Weights of a small transformer language model.
Size: 9 layers, width 768, MLP 3072 GELU, vocabulary 16112, 88.6M parameters.
Architecture: LayerNorm before each block, rotary positions, biases, untied embeddings, attention and MLP in parallel.
Training: a variant of Muon for these matrices, 794M tokens, 6306 steps.
MLP neurons of a small language model. Each row is named by its layer, matrix (up: input weights) and neuron, and shows model dimensions 512-639. Each number is 128 + 24 x the weight over its row's rms, rounded and kept within 0 to 255. Numbers have three digits each.
A block is one neuron, or neurons of one layer that tend to fire together. Before each block is what it responds to, as a language model described it from the Wikipedia text at the highest values.

Responds to: Tokens that close a unit before a new one starts: sentence-final periods and paragraph breaks before headings, table-row pipes, and "well" in "as well as".
L5.up29:073162150132126145125112136141127123133110113101182122125122115122125128151130148164132143133129120153116136096122146128134069123122126106135157101104121150135136152150115089108142159168160105159097113104138161133135154127108095127132090126124081137135139123142127132104110125148136125121146104117105148168150102110141129156120102127172127134111130122143142116159137138106141111131134
L5.up797:131116116119132112125111103152108141159142148108103144155109140113150109091118133136111166140089114131130142112108179097111163128136130111125101123106143119152103138135133157101145122117121171104157131143146172130163121159143130137162138141122137122137102112102118110114150121124114139151148119089156132092133149131135124111161203144153108155142104143132094102157141098124068156147140

Responds to: End-of-block tokens such as a final period plus blank line, table-row pipes, or list-line breaks, usually right before a == heading or new paragraph.
L3.up109:150141115102169112119098118114129128140120152179131141161118185117114125179124141143120181078140118146144138126080132118123151078113134124121137116132115107153076141165080116120135154133119157118108165119173161097102118145123114120134144168102147156128126129124137102090097164109088119119115107113145118122122145086100151133124119073123116107159135127119166133152102099105126123143121
L3.up1028:108129086119153126179152117124116158124142094128127152166103096097106165115113113106140143129133119094143131140120173137138147106106113135071097105095114139124091162112113108113117160133122135128114178079142089106098163159156128111123125175127121132139133096137140132072165150136156128115125127122117079112141149095090119141139135157119120118083099132151137099194117093155112140114136
L3.up1164:153076089151155140121149118140116137113122095130159150133125079139130148123091111120127140082128117156119137085194179136135145138122092137059137133116127118097112116169103131150129111104078185163106149104179143131146130114140143064131129164114141105120152103122159107115163135123112142122159120096113166139143088074134121119120147137128125107171121121130144140151188105120115142124110
L3.up1402:087140108160149100139164111123153120131133110154159158141082095093077125156114085128164130104146149132082111164121133123165134139079118102136128118102095138153085167138133121109141133134089185128156130108137100073103136165153120103142117147146133102099138121094197123081132091096115102136141138119152108183162096076146149140100129125125156087148136132135120155200135102164094148092125
L3.up1670:147122117057145089140118106130123135105119113142146177131167132112121100157097084151153120110124135124129168158147101125117126092157111147095115132148138144109118099155108078103142117132098136102154150127120139149136136115113110120155160134117156125178139118087117119088132079081145125112143106107149073112159141161117142118106119109074132105121111126144117075174113126134099097110098
L3.up1806:194159077117101147093111082165123141136121170153139102136112128075106116112101115137137148086142120158126123124105170119171148149124115107085103161113089140115131108086119158177164112123153148137111155092138152145134104135137134170104132165128168131134117097139097120113132139150136120154106197108140090181127128105124129147145149142132118165134142119131066112166120169111091148141141
L3.up2350:135108119127129128148130119117142145133127116154153176167103131140115157120120128150153124111131119141162103113148148104141118105138071153108144124116114085110098110136098085166129156133123141139131182124127100141109104171162098114083132148125164151140132107114159097104111149129139110098145139066106111145179123103126120147119159086093122115158111165111090097167158075153100138160122
L3.up2369:109148121145131105096149106137148125142127149144115142160135087152102113151105127107104155121134133122104111135125141114157146118114138122107108096133097094128173135139142170147141156164078117145128175122110152153129125171124119127125116129181132057143144164175105108144101112114116148151114159112157135126155163153145122141123120126109116131133100120131099115154145133165147206155101

Responds to: Function words and nouns in crime, arrest and accusation passages (accused Gomez of, arrested in, police interrogation), plus U.S. institution names and table digits.
L5.up523:122160129113121140176140140089120128131091156130131113108113136155133104089110111117145134083136132097117116163171116164171089126111103111081091072121141150121125122154140169153098143120169125124136130129133141140121107160105133114121110124083144112107161105135136084161132153151119120133143104101125116135107117083101100139159120144100158137107106149091109162127132168124168155140117
L5.up954:121161120118115128118113142092124137134074130183140127092108076132181146126159152119128132125178157107145167121180096127143143106138143153112148083129141153116090148180087139143142129113100116137143128161089154107150134115082150119166137111101128101139123093098130152085103159095136105127150109124164128163132130133084128142139169114120142081122109107144143115156086111155146155136073

Responds to: Mostly "well" right after "as", in both "as well as" and a sentence-final "as well"; more weakly, the second piece of other set phrases or split words, such as as such, most recently, self-sufficient.
L4.up0:122166135138146102105091137167124137129148187115092128065145169137104100160161129115086114118147139147104156134139105136135149143140137063127108137142149100132132149120099134146161153083146113151124148141139083103149163149133132099108143093076142144178098157110097172138140119136144144125118182129111146139124117135123134169158136101148115133099167131145101174113109116092095140104142
L4.up1571:136101124135115155124089122108141124111160147122152165119133128153122119138142137158121115119119147152125147098120091144104140156135103110147116129106145082124117130115072112113138096160076146147095142162107136152117131112110126132114120132141148136150147144126121127142124119141163139134127110107148106087151163090133134144134162128110097077146098082132138084153124151160133134128089
L4.up1930:154132171106132140102162114120115149179130136133144152127119175132199095124148076114092119115122124146121121130166113125129123137101143133134134080160126111193136123131106167155143144133127095172172136109128111132165115115100094153131163156124151136129140124112132115104141163128133117116116134109105097093104184137156134154157108114154170115186129127110113132162133062107136118131150
L4.up2402:090122118102129142132128120137174133184135130128141146171124100139121090110202124155113111112095181104112135148117140087166136123154123079094168128127118103159155140090118117121127105112086112135125110140124140071126103151136106116101127110149113105132157131118091146126115134167087125129091105116156127151135119145141128130150138098144126173105112083146133137093133062139106131122108

Responds to: Mainly the word well right after as, in "as well" and "as well as", plus such in "as such"; weaker on paragraph breaks after image captions and list dashes.
L3.up413:122124137151110137152084130135152097149133149149153194119143131104145138155141105139150134160098118143068135115104111120146144121128120145144127136141138105173104136118111116083164133149146143128116129149136097150144148089129113098136089125118144172113150182124150117157115156113132132110141107131142134118099165095137144171144150137102101146109154119138134127108152184135115092148102
L3.up642:074085098178113130108141143121113127112174169112142130116098174141124112141134130153114126154163106075160151109202148143163122097160132093135121159106144091138124076145124122126108132130089112116159121122176149135117131103106118090108144138075107143119152082120112137098152154138154109102139099102168102139122134131123136153185134118136100144109102093109114117084171124107135142150128
L3.up1606:143119138112136170101096090138144107089151131135170148153127148134136134142087121123147141121156157114139102099155098110130122112122106112121112100170124120143150106113138124144155101085099129070096138114081128147119133152114119109186156126160142161099157179087153121117156124173106153152134162150102117135157135196140117126118120131110112131103123149138102140144109132128115143145144
L3.up1880:097107132124124141125127176103136140166182131087121129157132081147148129131094129110143152126090115141092123102144069054181147121081157129135125115146111115098169171145108136135120110120105107140144126122113157127095086165126107129147119139154112128145124135160144110131140140120144149111093128103151193121126158116133132143172167076128138143118153120127157123119112158120119112140132
L3.up1967:146108124125164128107144146076159115114149165115117126153133112100159175125101114149117148103147136121119149115132104132129143153092175144108108103148148150098125129125136122141106142154128112090148164152131101133108116106124127115128127148192119111138158132118101112158145173123159130143108109125133130103132103132139133120141107089117095147135126097088164148127078144177135089155108
L3.up2033:132125140149173143129089165129109110105131119105085177150159150126133165115123134142138145101102119137125098116110152131100126143132092114167118122132135122127122148121062155075111143170128096103157117080160129169128103113150164112123170151088092161086140122118114088105128152125114126137114151145166141116157117185153111092105159119117141132154099145079161149124138137121082132170147
L3.up2434:108121115154139122103128160158137111119121085129097093098087066124130114137184109113130108146132149109115119116095100121149122140119085131100173145138131137119118077151099096129105155121143112158136147116140101177106130104143147146116130144143109125175130070104103091131156083162169108098143088107135161154141159067129136168136126093119128117124147115152126129100098102148152105130163
L3.up2519:163144146117119110117117146142160135115125105148125131158116105136130120142139123093087116166145131106111139132107095141135101128115109152170126139108133128153158143161099082096126110108091155135108073115102140128139101146149154132117132088134140114098152122089099164105130139123120151130140090099156087120093152093157092171111121127088128140130131120148110128117126099114151166137083

Responds to: Tokens naming the United States, such as American, States after United, and .S in U.S., with weaker hits on mid-word pieces like subd-iv-isions and inter-ven-e.
L3.up230:166124148129156108163111133117127131118111162135121141088162124134119134140097161136117155121138144142161132150121138142103160177120172131109103116178128185112099054154134157101126151140131094083142128119182093176124059091115154113131084183144131133104161138135168071149128113135123144123112149176122074119119136147126159161105147122108130120087108144181146104138123083124133128118097
L3.up302:126114084121127139110174132107116111177157157091140085111107088149137171107107150111139098100115109145098131116130110111156141118160160154140132148197132124142107135118096105134132115156100118147142146105131109132131139151175136175114119096119140148116104078122107125079071139153140106129103104110112127118123076126151169124087145117152135131171099127143153099110093145132112125124115
L3.up345:165134127139147138146121141140158163112107159163091111101164126127147099158113108155121126110155134139113137103081085145114093128131114162120119126112153112136133180142115113183180124092146120184169106123160074134163098142131111120101131162113115099148138156105134134109129142163169151105121128065086127146127106117103135138158129145153096125167166136136132114116109130110131121138122
L3.up778:154109104104133095131151148161092150144133104093194093113133130143148146100093143162090134079146114146118125103108131182106118145124152112141090138117138120101129114135171130115127125163086084121096134068096165123145144125178195127132167108141156138138127132127134156112167122132113095161107128162105151123120098079137156114113159167109098106096152139190126126112116141101107177167138
L3.up787:127113101122154120144081107120102081139142092147141174111133114116141178144114124138110153147129103138110116123123141137137132125097122152161131082197187162134111146144095115134127121099079118129155091136145112114169128102146090136106163126145143149151137144149142148126158118158129148132076143117140095184107109136156103146093107118177109138094119151148098135159122102172141118145165
L3.up1025:149112111145142107106155113143159189103071075151090144145106134112163119128108093152152154085110177128143111105109089098131147150151114130155122140142166109123127153158148124154108082093138100163112132102130137106114147111158172090136145129110141169124119137092124119119089123099158108169126174171107142136119119158137129145091131102119122103107171083136131120182103116147133136121144
L3.up2912:104126115151095114140087175084105139179148100086134081062129140144160103114113114122119132161107136134204127164131095128152167128125121177141146120165170119092158116145134114114122113143117124125142093115134106187144137136111116186109103100101139125102133104097146142144131111154139107111154136091125109135135136137090130173088066115116089140119097113137116132116119139079119115100098
L3.up2946:133134098183118144102143123158125119120071084127100140171173135100173137126101107162105131142118128164129147125136116127142098152132095136142126135141113107128094137135145109136117118124152086124148098136098129178095146132109127080130092111120115158136123107154103103144094143141110174130157127131140124152115153131148121144119135128164118110147112153104120165177123147104143125103095

Responds to: Tokens ending a line or paragraph, such as final periods, closing parentheses or quotes, and table-row pipes, right before a newline and a new list item, heading or paragraph.
L4.up282:129129090113125158129100084122098115162115123140147179170119148105122152128113118096143122141149092108126110119165143091115147096107093144091126107116101107165108132148148108146118134129139149095164136126121127144145091147115124154110104134125148129126121140127181092110066097110115148133147109121146098101132144164140116135087153130085135097137119151102147135184147136138079108120123
L4.up1120:123122096115118147088120111138103135109061127145130144186126142133091125147125140073150151095119122113111178084112170102179115098130124119101116140138100108131114107158101103138167138158126162095134168165167174105128143144115127130163111143080162134185124112091151095139122106122118157127171132095132106170158129102095091126147139106136133156125099162102132107177138132100079144124129
L4.up1456:131125119132139128156131142183169098114120150114100122114120147148122106114168166117122110133125141114104154154066148113114124106104100084066137107130129133137129082138132144099127136108118139108109190096145161153156161128119095140192140139114099122158137126142105111105120111132116138133121117100133077130177196122123124126134099088159121147169118138149116153142117138125136186134131
L4.up2024:139103131141164118114103132114143114160138150117159163139140163125109130111141120140145127159144079127127120130111167136153145122102113172139138141103122117147086071129111067112179111118121141124123114102137119114140146156085132089162094195118150098129144130161131137147095135126123121159129092100129127128157135134141112120150130110164168096109132116127097156147107123143094147104130